Weights of a small transformer language model.
Size: 14 layers, width 256, 4 heads of 64, vocabulary 2048, 15.9M parameters.
Architecture: learned positions, biases, untied embeddings.
Training: a variant of Adam for these matrices, 667M tokens, 10181 steps.
MLP neurons of a small language model. Each row is named by its layer, matrix (down: output weights) and neuron, and shows model dimensions 48-143. Each number is 500 + 40 x the weight over its row's rms, rounded and kept within 0 to 999. Numbers have three digits each.
After each neuron's rows, "fires before" lists the tokens most often just after its 100 highest values on Wikipedia text that the model never trained on.

L5.down385:648513576498526435498491488453506485519489426501529470489451542494454468439554503552548531548520520549515394556513462451468549454483462527490508490610510509425497558486508564475409516408469547479516493513468464521481508491493445503514523402448507493486470481443508464536477535528501523498
fires before: "\n", ":", " life", "---|---|---|---|", " season", ")"

L5.down906:399576430485474483420467495499507545527487496508529482453528468519543557492523468558427497439459490463526482546525476545482543435526457436491517455521450499472517550459497526456535481428449516466472486517444471527510468472477479487497529437523498503487456466428481467587483543544527487438
fires before: "\n", "-", "The", "A"

L5.down810:502495474517480539559535464520514565531521529460468567492460513490504498491503475539465453556521522481516451589545509470501535507481496523474530564494534462525495540465590416402438472549550549521436489454500489519510460517475535482474468474459465482530542498497501492470482505466544498463
fires before: "le", "t", "u", "port", "k"

L5.down972:467528462541484470504418464488485524519527460517536498469585481568510523499568511479451556518519453513564487494486448429490519519443556500469524503498517460502541511519420466466469483417418472541467482460484475449480509549503538511521513504556397499495533500502451507506525467481534511526
fires before: "|", "-", "\n"

L5.down565:612564590474507487511491483520530502542492472532494495515443583443476487457548523469497511483486518531514524443562470484457457511453471535559502525493458460508479528497508531527490520502544513422493447445542442486510533495487502510493534527514484483481507502467530431553506522569487534502
fires before: ")", " (", "%", " "

L8.down712:432477560558444479461512496454466480561510490516489496544534477474484450471557589555519550399487474508494567453509555528520467506497457469497505469536453487502516497469472551491590528443480541465483535500524508471510572464509467490461512451490539462508423469476555489534549455485533475476
fires before: " |", "′", ",", " 2003"

L3.down107:470437538505498493468479493467465522558469489506566533543509532469570444583492471575414526495514451496610439505488534533543450464546498523499460558487459574438442503483538450493532617528497480569474509495457506489484533436468498535505525507394521492440507537522492477523429525462502503542
fires before: "s", "x", "ct", "d", "ult"

L3.down1228:490492496514511522460535539471515525472510473460588553441502453476525466463497521478511477552485455531493441485513575480529468538467508448522504433479477431490512529443492467413491442468539547567454582542505524492509539506484541520412448450471512490513434463538510419544504520465519512586
fires before: "s"

L3.down1104:458474507513576493522437499489514520540562509519527506581503430478534439483476505465490539539456448540428446509441565483497549574527491432439528518514396474515512535457482498530498459572467537493454460517532495560521495495439518504540498465500513442566486575473498479543555615518515515479
fires before: ";", " |", ",", ":"

L8.down510:490493498488488504548502393529526476440585529541542467480447494495522424474472500485561401493481533379395487567492471440503505501497524502502460513510484507495498552555490474543550507609467476481496508486518528527535475496494477541495458489471475522548524439490483485505532440501540558467
fires before: "ed", "d"

L3.down1450:536478505554453580555533512443499476527514528489470516472526522605478495451415502499512491542518493521458442470505477613508517534479475516470500579472460502479444475456560447429442500418586567468492548493572472518499488550525487465477497569473555478422555489534544507462486473442470545560
fires before: "\n", "y", "or", "ction", " /"

L3.down1268:428491547491556524453493505525493520561511454569584464540549519438483472427471507521518498512430456524466521452486483497577481523430499485464518520451512478533508522453451448517525517553515519571476464487526537450516463470480520530462449510433505534499526433474463411539554508428493525488
fires before: "ip", "ular", "as", "on", "ial", "le"

L5.down419:528487489446428514541524499457538452473480499452495498428522450551532493502536497518498507518494556490483535442453546495595467569522522567482514511546429502505383426524407558529507465527534510506468484520424486500544439539512492537468529522526461517516395439494518501538535576485398448450
fires before: "\n", " the", "---|---|---|---|"

L3.down226:481526490451541470467455500553518526444467441494579537553518600488483520495468447419507539545415493530589562485474533533482570577481461528492484544516427443505509484461508462502485559468507509508491468482436476509484481522479473497468519465508527514465516452512533500483550500526479509525
fires before: "s", "se", "po", "ly", "tic"

L7.down208:598482516461406482493534475560520443445532482505510485432516461552507503506474497647411480465457515417494516499502538423510421445496547566459546533468550530496536521498497418432465565536520565591434542554500482491485508524517496502508446515587566513483529542484467442441430467553492520521
fires before: ",", " the", "ell", "24", "ma", " |"

L8.down1294:516524488486538524508516421535465469425521527442420460483515511466564503530481507426491522465465501511510592485510559522423430506448459551568510501511472536494390483549539624511469495447526411451533465507510546499509515563487488491469475509577512526503559549516462524499483549537526487555
fires before: " |", "%", "es", "ed", "ite"

L8.down873:519516477549481508518440451535508538492539484466447459462458520510485491461468522483514474569494531513458486519489454448471448536472521502471448520561455484528567475516524578511483439525472343526472442437534502514449467627455530542438529456546471535546522553459470505471590565537488548464
fires before: " |"